{"n_layer": 13, "n_kv_head": 14, "d_mlp": 5376, "vocab_size": 50257, "qk_norm": false, "init_std_qkv": 0.0184, "optimizer": "adamw", "lr_mult_o": 1.5, "beta1": 0.9, "lr_head": 0.00443, "final_lr_fraction": 0.0, "batch_tokens": [65536, 131072, 262144], "seq_len": 1024, "train_tokens": 761900000}
MLP neurons of a small language model. Each row is named by its layer, matrix (up: input weights; down: output weights) and neuron, and shows model dimensions 0-127. Each number is 128 + 24 x the weight over its row's rms, rounded and kept within 0 to 255. Numbers have three digits each.
A block is one neuron, or neurons of one layer that tend to fire together. Before each block is what it responds to, as a language model described it from the Wikipedia text at the highest values.

Description: Final digit of years. Final digit of a number, mostly the last digit of a year after a prefix like 200, 193, 202 (e.g. 2006, 1933), often in tables; also scores and decimals.
L3.up353:171109109165136171134108166133113088117159128041166097126101110127166149158125128103125121105130164122108122154103125109113173133125137148084115145184145123136165173143119125109171106163124118124145126109129148148149146133086132115118151088131082132114152139144151133118130146079110101117115154133124102158105170146117181121153142185130146114173111175104129119102123106125131082116149
L3.down353:093093132114148143115092141148109143118117111136123098127154145144145149118097127105127093154100140125132157128136118197152122125154102086125135119139154103100124136140180120132147159135130094125106143109133126123148119138109141104140123125141121231163092118145130125138104123130099126149126096132158080153138142099133122113134120171118161148138143088114119105129084135100112137106110
L3.up2380:130117122116095139117150114116130117140117068160128141111093143109151146088111126109088189162132133108148117122145176101137124142165104139127130148109134122131119126136156166118102105106100173174104107144107133150147137119116128132132131111136084135124176078097103106097140136115100124122124136085150181120121059155159162128177149101142120156143116072111126122107103080115142144113101
L3.down2380:131138130116172126091172128124163150110145143108102095102192113138101123123149117137120155116152077126080125084111109066106086123151130154117130124158153064118109083113120182142072143055114162120130129107145118120128157158140113134191102132124142179118123098134127109157099169132171104175137110190121112154167082164140125122145099137124105099137123176146118075108147128123132100132146
L3.up4013:111105098114146143153089182115156148098113128143096196118163132103087123075118130131133108150131176140093134113122179086126167124147144151171166149129131129128166132142090144139136111095145152131105174162129116180139116126137131077143106145129080143147066100135096148144122130133075173143146097095145140126118134111111168112158116182141141167144108149102121133141113092128150113161150
L3.down4013:171111124081114118100137138082150092136124124117086148137134139153105146103142143130134130173154111151108090124112108129098106120178196133173116112128157138071109146115130118102107132128146159130137172155111166116140120163109094196162119104150104148161121140157089124144150136122166123150133147158138119162147107123140137147113134143115116116098092164129128096144107117119109106119122
L3.up5085:158134130097135133170146162155102151142113108120133097138118163117127118082139112119143122148107154150136113159159125145134108110166098099150138126091121135139119145110143147131119123101104155122118127108153127129105070167146093128151104157140102103108107130093121113110158080117154108139113140144154152099080115111110113127107153092135175129152122119115138157160138163128135122129115
L3.down5085:173112122102134106115142131128093152149182150124094125161142121130130121154110144132139156139143120127131131117116125136105119152138133141113117096119161095099161139094185129098124138143121122099155133127111101101162109122176101065131099137154154103136091149169155126141112139105140140139103106133166101123133094168101112098115132136121125128116071119142110148167141164080125132089133

Description: Segment-initial word pieces. First word or word piece that opens a new segment: a table cell (Arn, Hall, Angus), a heading or list item (Direct, Towns), or a sentence (As, However).
L3.up959:166168134118145147111073118142149161154116073155137161139183102129129128129134199079121109140124119145109073142129094125091141137152136119111114128136096134143110073123151120122156158127155128128109158114100157152153117113095114088118145127060196133122163155119115149143105122088132136108098127139166125135143112107150162108156088150143148103168170144118140076091158134140141089115145
L3.down959:116120115090091131101120154122150122154115120135141109111145093139182120151077099144114147173133162177136089132096111155202137137151142113115128155064154170155169164124125115134103165116133101157093111115140141112158093103150119134144148129129104113123117124146166096133100158109105143142118110118122144127130127136130145126121135155124135130146133084124172112119115117161134153103113
L3.up3555:179144120138128127142165109118126144106138093116136088154099130128119170109152125132122164125123118105155097129097107123148078137164120116142141118102094122148118144146119128151152114123160146121133120171142113112119145148129134094155136151104120106118108150127080121130147157116145111121139107154154088136086109146161090094107113095120139142141119150129145160149145092092176131133078
L3.down3555:161119084096118115128090107160114131160119130166128085122133129108158147162163143119127130157163069146112092134137114150140099138133156156116164111123138127103138123124113119122129166110158130101086108171121116165166123109140061157091133124140119037140149112143113160146101153146186079121104119143130136181120106097138152143158150141127119130130116128142097108119132094145092129115141
L3.up5080:132105132123106080097151126133087126103112152093164129103153123107136084125141094186121120153090159101149172164145101110147138126153157071159166091131082126101155135099137146118170129084160120121083134152158160101129186106119116097139088155123142150102158138101110137150141139126113146130121125163167172100115132138164114125115141128147131146122137127169132145146118144128121109140129
L3.down5080:140127130168119147133171108156082100148131134126119170147147129129151110104172127100122138153167096128141101093131156112134126136126140163100143126120120112118143122105137105125130156076145142109107117144130151124132131133174131182137137089142117100136155136167170115146123120133164125149103124125178131138158123141121126108144125163153158115158131121138079115111093133104164102131098
L3.up5195:154149103095125134144148106140132160142168146117152100131124169086168109163154151214135120095102140145125114121184138126162133147164143144172121095136109136131123112077130114127144120140145137132149136117112143081118135102103120116104085108148123137152134165107145123107163108105120117115138127118103140124170123166110123130107135057141159123126110119132125134106111121108143133188108
L3.down5195:106094109164134122152104145116107096126139082156085137159091126121116135125141087110145098154148126110126141127139141135146153099135092115160179136110091139128127145099136181119105158121192149146099137116085116175122105134130132148103146106114155090135121142142111123116172127082149102141089150151117190172160151149148106125176121129142112107208136097141109172148100152157111146132106

Description: Nationality adjectives, name starts. Nationality or region adjectives before an institution, event or history noun (Canadian, African, Australian), plus first pieces of names in lists and tables (Mét, Rég, Zane).
L3.up488:101184130149156114086140114106134129099074129102107176129149125131098105121134109149104118128103120140089121122097120125135143136094147087151155131115091113109123147127101142086159110126082091119126118118112136177143209127097080149142175100143165150096097096131094148131145130152084129124103165180125127125144123168126152133129098130116142105089136139150154117123101100131107110154124
L3.down488:095150117122124130157136141112135101096106136112124160133150174109133100123096137118141149131181184104168124130148151115150149110173116156128116140114126118135107136156134136184120152110153173140108076137097128123183127107160131157125117123144095221124172118121145129155137130122102164148131141157163150127151141182110115113122132126147084126178135156126137063154095118139118152135157
L3.up1412:143131136101119105126176129133109096121126123136157085132112147159154123124127154101150135132104140153170095117164151129111125102080116129144110135143128130139146149071101118100111102103149145117110129094125148097150115153133146168140072155138079148134154155124153112127084101077123119115151124131146131184100154113113159150109154099087071109139141115106125083125084143132138150109096
L3.down1412:086151129157117065084144132068106147136120109078125100151160147161106131137088110106110146133137078146124116122115161122136146166129118112110149099119123064178118097141157092143103127127122143117180140092129114110120094143180127145111145148150164181138073133136153122154120144129161139122103102143184142153109149116176147129117114136148104116152162117091092147149123139138147138079135
L3.up4195:132151140102150091121143119150135122165117159128125145147157097116139109083097133068140139162108138145147156118152102154169151129129160103115147122107142146126101105146122158097153128147141108161103124120116154159160116135091084107104135124149089119129116122131048111120144111085145122159139126134141120094129148120092132129123087138117128174099103080064120129134155124097141107145134
L3.down4195:151115107103149161170124136118125131140138144134138180111123148139123134120143154127103103131075123110135132163100174160145124095169160120136105131108129157125148156133104114119118111103131129101144121118145094117169114148124130100141132104119158023109114135145113129095121142110140144160109067134119135128120136129120135137104111109108068158188148119087120131128125147145125116147163
L3.up4456:126172125130144103147102117114141090151076141150135163136150146111118105118156147092132091138142114151123104127124144078115120126100140110113099138117150126142117127118094132098115114199161100157145143133155132108139136109119141105065156125140187153100134112101090114124098159101071145154140134177099158143111197067120152117099125136110107174141090117124133111102149142101140144115107
L3.down4456:107145114124128161154119142140174105133165134155146120077094114096122134102095144130126110131108108144092152093125156131150129098125117143146125158131097101154109154157146137150101119118160138161126115120130144108198149118164112117162125157130119131129122131084156112153104114147159157160117130124090143129123129176098124123110130160112101166111170144083146135143133131114152149170072

Description: Small counts and ordinals. Single digits (mostly 1–5) as table cells, match scores, ordinal stems and track times, e.g. "2nd", "1st Viscount", "2-1"; also ordinal words like second and sixth.
L10.up1610:123101120088078111166132121127156115147139147134177154168126127131147119077138115118107133142131148121104146095104119114099115124130142145138127113132083150093174132150118121155093153152140128176099133127143127119153109116167135122084152110129130118116174122161098136120133152159076139225136140137104132165099124155121120132125129093108184137116107118149127148119100124172092166116114
L10.down1610:147149164107090149107141137118095126099111153138143120117157149181147107118139121091140092145129122117157109166148132137101135152149101138133164136136126150141140119115109124104165124131144146120145120120109147125110169155125145144176135125122120134173085129090169125079124155143153117138096107130122126137136120132112106156143120140128170140167137107124075122117121093151132122115157

Description: Final digit of years. Last digit of four-digit years in dates, birth–death spans and tables (188-1, 202-6, 195-8), plus to after verbs like proved, were, unlikely.
L10.up925:143176064148146099124150127129166151112115123128118181160098171108154098159127143151124158126162168122117140142112154155158106120145141142124129148141110142110125114155160169081106120134121131127130133140154163123123123132104118128133131080132144100128132132087120119131144141137104094121135125138091143109108134091125130145133145129080124121101180142136149160083154133092110120123113
L10.down925:098153120171149108160148131146182132150137122117134113125099134171113101149124119074155093127087180155132130133110143126112093134170094152117104084118124148115131121157133124078095122138094138134124133124124127100119141131121110151140154124138131130123142172113135120103105124109130134133109127173141128080139171117169152141136097092135123118142167148114120177081107074133133117148145

Description: Geographic/institutional name parts. Words inside names of places, regions and institutions, especially directional or national modifiers like South, Eastern, American, U.S., and "of".
L8.up1287:137112156126138105137167128137170104107151171127155135116143148115120108162106124154132167138122147142106149149120142184159137139117147138111111170117123113157132165151151120170161122148099094133126129143142125124146136143148118117117136157137159146104120123123126114131092123148122083157113131154102142137111125113130155132118128150081119149136141100112109122105191084123068119162148
L8.down1287:091160139120150129143130111137153145125149172082134146130105162095143128163132132133120148051159142118130153140143060114164133147125136107147118136140082174159160121119117105101157161116121130156095110142135076071148124148128110110099097104138149149150123138142081126133166146127136113139131137105094118122125126124097117136073142113099136096122110153123099103109134112146143103134112
L8.up1613:117124133116143124139099080120141086156094205144160153120124122119155070122109133131104128171107116160122159147104146159076104107133117109158111139105140136094098137089111152131149141127138104131125117123142109147095128129127110097133149104118135133095147120131109167169140109116154144144120131138123152103129133128171133132105066175095099147146150185161136130127113144159097160130133
L8.down1613:147173093091176127182104162135108149137134098118125146150102099123119124122146121099107121125144146084126103164166069101120108171096121115153130165139124116116149112112144131117119137174154123153096076094126107098129135126120104131140130176121176133116138139146088128096128167141131094149108123118092131128100098132123111091136149118125172086117155151142121165117143148110131118096157
L8.up2962:145135117128115108120161131126130096101185168131160106105168163126105134070152142146167115101151134132119101114149167139102155094129136128146108143127150102131140087178082161138161191113103155119104140124116100186164152136120115143128166129086122136115131104133156133132098109097123147163132110123154123146122141128121112132121154155141133110105163145120147132142117121128122128112143
L8.down2962:154132108132110142123093120133135149131152133081108137132158138147087140119104124080105115158169146132177160192139113101140143110145150107133172111138134091112170113102159127114177127139139096138105170161164099140111116164134107162110165113135118177129122105106183097115087110145119133143114140138142151122136129105110114109144101112113100136139158195139139154128100157120166146189168
L8.up3111:149136141123131133158113135137130096090203194095098146123126129100103133126139099141099146144122132145134100138094186144127160088135129131152121128118190118138089132097080164148176131146131122105145138136172117169109146133142144132134143089128141127093144135146079155167132122179149140133141108125108151105094155120149095102122138141128087127148102105106149125154132126112086138136104
L8.down3111:135108112108168163162134102147138139139086129121146185162121103140098124096138119135107089126128141128169122112129123144168087145160155118137139170126120170119123128108156116134112157102172140140156101170150127075122123126098147179128141125133154141123110143124122162138106138140129171141139133106118131119114109113102110148121127075103123164139121142107121156100137125130146145136149

Description: Year final digit. The last digit of a four-digit year split after its first three digits, often starting season ranges or decades in tables (1982–83, 2012, 1970s).
L8.up1373:147155127135154132087141124197149071132175103126158142155098076154131109085096108146117108164134131111095158148113127105105140128144116111107137144184107126151082110100137135137124110126128159135120113130137144136090141136179140147069141155108125121103120133148124127115113126145103118120079140162121138158159193135099079199130153126131098081099130139137136134100103132097128121110147
L8.down1373:168125111102099112103090113121082116124100149158136163168102137143128133085111154139163139201102081106170128123165117136149130115146078128143092127125127154114131121162104147104150135149124111107130153142138123139168149134109119108116097143166135153195119118127142156110151126132127166134095120107152121113136115104088145097151101118106184126125140179132116106071075114082162140170158
L8.up2733:146139042131132086145140120128156123119102107133119172134132115104120121140115115100144092145142157130146156126134178104122115153128147126136138127118165130129098122115107113127124135178093115165079123139164122103136129143168126137133148104117154133104127158095142171152164149094103137135062115153132131075151167157109113137110143136132148118160139158112110142128109135146131130151149
L8.down2733:135112153086106126125160109124082052182154122127170138111112148156141195157118100150161203126122145091139090108100110136113139180120079150109093151132154099103134134105131120076162131131095123105130120101136157152157101113120132119153139132101112179156114110145139110093155164114122135140102162176153118139114130144154135130146092128087137128131104159144155117124083123140146090158123
L8.up4856:120167137166133072117119096150150102136198104117156118105141114135107121153113109110148152113149132171137150103134144126151129131144126145165150162135099107106096082155102107157118181104093115136103123113137122103139136158118133098144121094154145158138164143131166150115178097093074118121109117142128120114108161137120146219120121168133162112115149175137123102146159129138160122135087
L8.down4856:172132149081109135137141084142105146153118158135139073166132153112103118074092133128158150122110122121155104150113175147123103088165105130129137169138102123151141124093130151109125157106132117114114110077117138178135084155100092107154128124140101126159112142134099123149101150118132126146095115138150075105114119155134137136130103131098151145127088133117160125165078132117118109145095
L8.up5285:128166154113135132123144103126135116137128107142111124128100136140108135107164117124093097136127136123124142162132116101117163153134155103147129139122122143122077093103090141115104141148060134150079136141165115093183095137179128082126159091146098134139141151116145115118107100149140079155121118123106143113074197118110137179120160093152106097138148180168115133117104130090133163126089
L8.down5285:130084161137148177119151099134132123156130152161147134144118163139135136125114067115152101139132100132162132146101156134115106146147135123155146129088144177140109112128113152156162137136125143131131125104143124143078096087108085085149148111190113059121119143163126110149148120114208116117114130162165138074106132062128146120132068123132101128160132170096137142150158117122130118155122

Description: Section heading first words. First word or word-piece of a Wikipedia section heading right after == or ===, e.g. Background, Synthesis, Expedition; also first words of list items, captions, or new sentences after a break.
L8.up74:138125128121137088152121126086150145116159176125161120108095125157154120114151138129134125094130094136141163133096112152103108133148132123126167140105159133148123157132132195145148149106145133135103140114120144119157093131126107123125136165121107128093151121133100159126116148083129159092132131131118141120098142110153155156124122169096117139105172148167120126138120104143101121097116
L8.down74:137179127127093128114137141084100151102173132142092111122132110098093138089146159135155130099130100151075120122125150160123127153104122166110137129128104138092100152114134175110150109115170124158150099193138096114130113135124118170147089122114122053132153133084116143141101150154099116150152128157145154134119118123173122112171120126130163172162135125161114097137108106149123139133100
L8.up712:166177141116112088153139105097153151103133121103153133121107136152112121095147145149162091122108094125116112137094119132134106102103115105115141116140177134139129151114130157166136152141128129133122143128125147130117101107096125119106134176115081125105185095149101104146119135108118124097151131115140135140136104146127133163125114107131128124092123164190092125102136120130106114144150
L8.down712:090156137133112125120133125113098144115125086105113083140142103120146132101116136116123137115112131159098125117163146114120130124056123113137167122123125174069128120095098131127124103090138146135125128154139081148104103113092141149150110120098067086108155065093119102132146160113136128116165127084099135119119101150168116145149146081146164148133121148122089136113151152160168139115080
L8.up3446:136166136120161105137130108056108142088140155133173111127109165130132124115156144139151114111083097128111168140097106103135096145090145115121129141122175126143139156125126182131132141107132148122096137143101101146115117149121122173134113165080111155104140101123116138141101141105124134139165095142137123125101099109156164141134084159112112150117141163176124081101137148159082124102141
L8.down3446:117157102102121124107127147085106150152110124142114170140126102112129144111157140114149087089143133128093143105144148167122107140123091122118127179105175141148114172132158135086103125099185163163098138138114110149118081146148123146140095119125119119107153113101104118128116122135137127096149129138121146143157129089125155108128101170122144162095122124135119129137134126124114142097116
L8.up3822:091132115097123115127143112112132117076114164151058163099142162112098124109162135157123143142101125110086081114112116123129165119102106100125153143098173125138097124118100175122119110127123123146143118148111142142136125124120136132150110162129139128100125128139115157111109153148143118141094117208150100140089177141165143149121108149122138132141179131124154125137137150135083135119125
L8.down3822:102110127091076097124126097113145129134114107114099152150135131147093107132163135131129141103163116105107116125145150122099108120086105127128144156110127133110108172149140151124151128154154134151138146158133119131132126117166109141155103148123138129151145083172121169088156112135120115116128115143086130096103136100143106155100125149121128138092126123159136074103163133100122114137121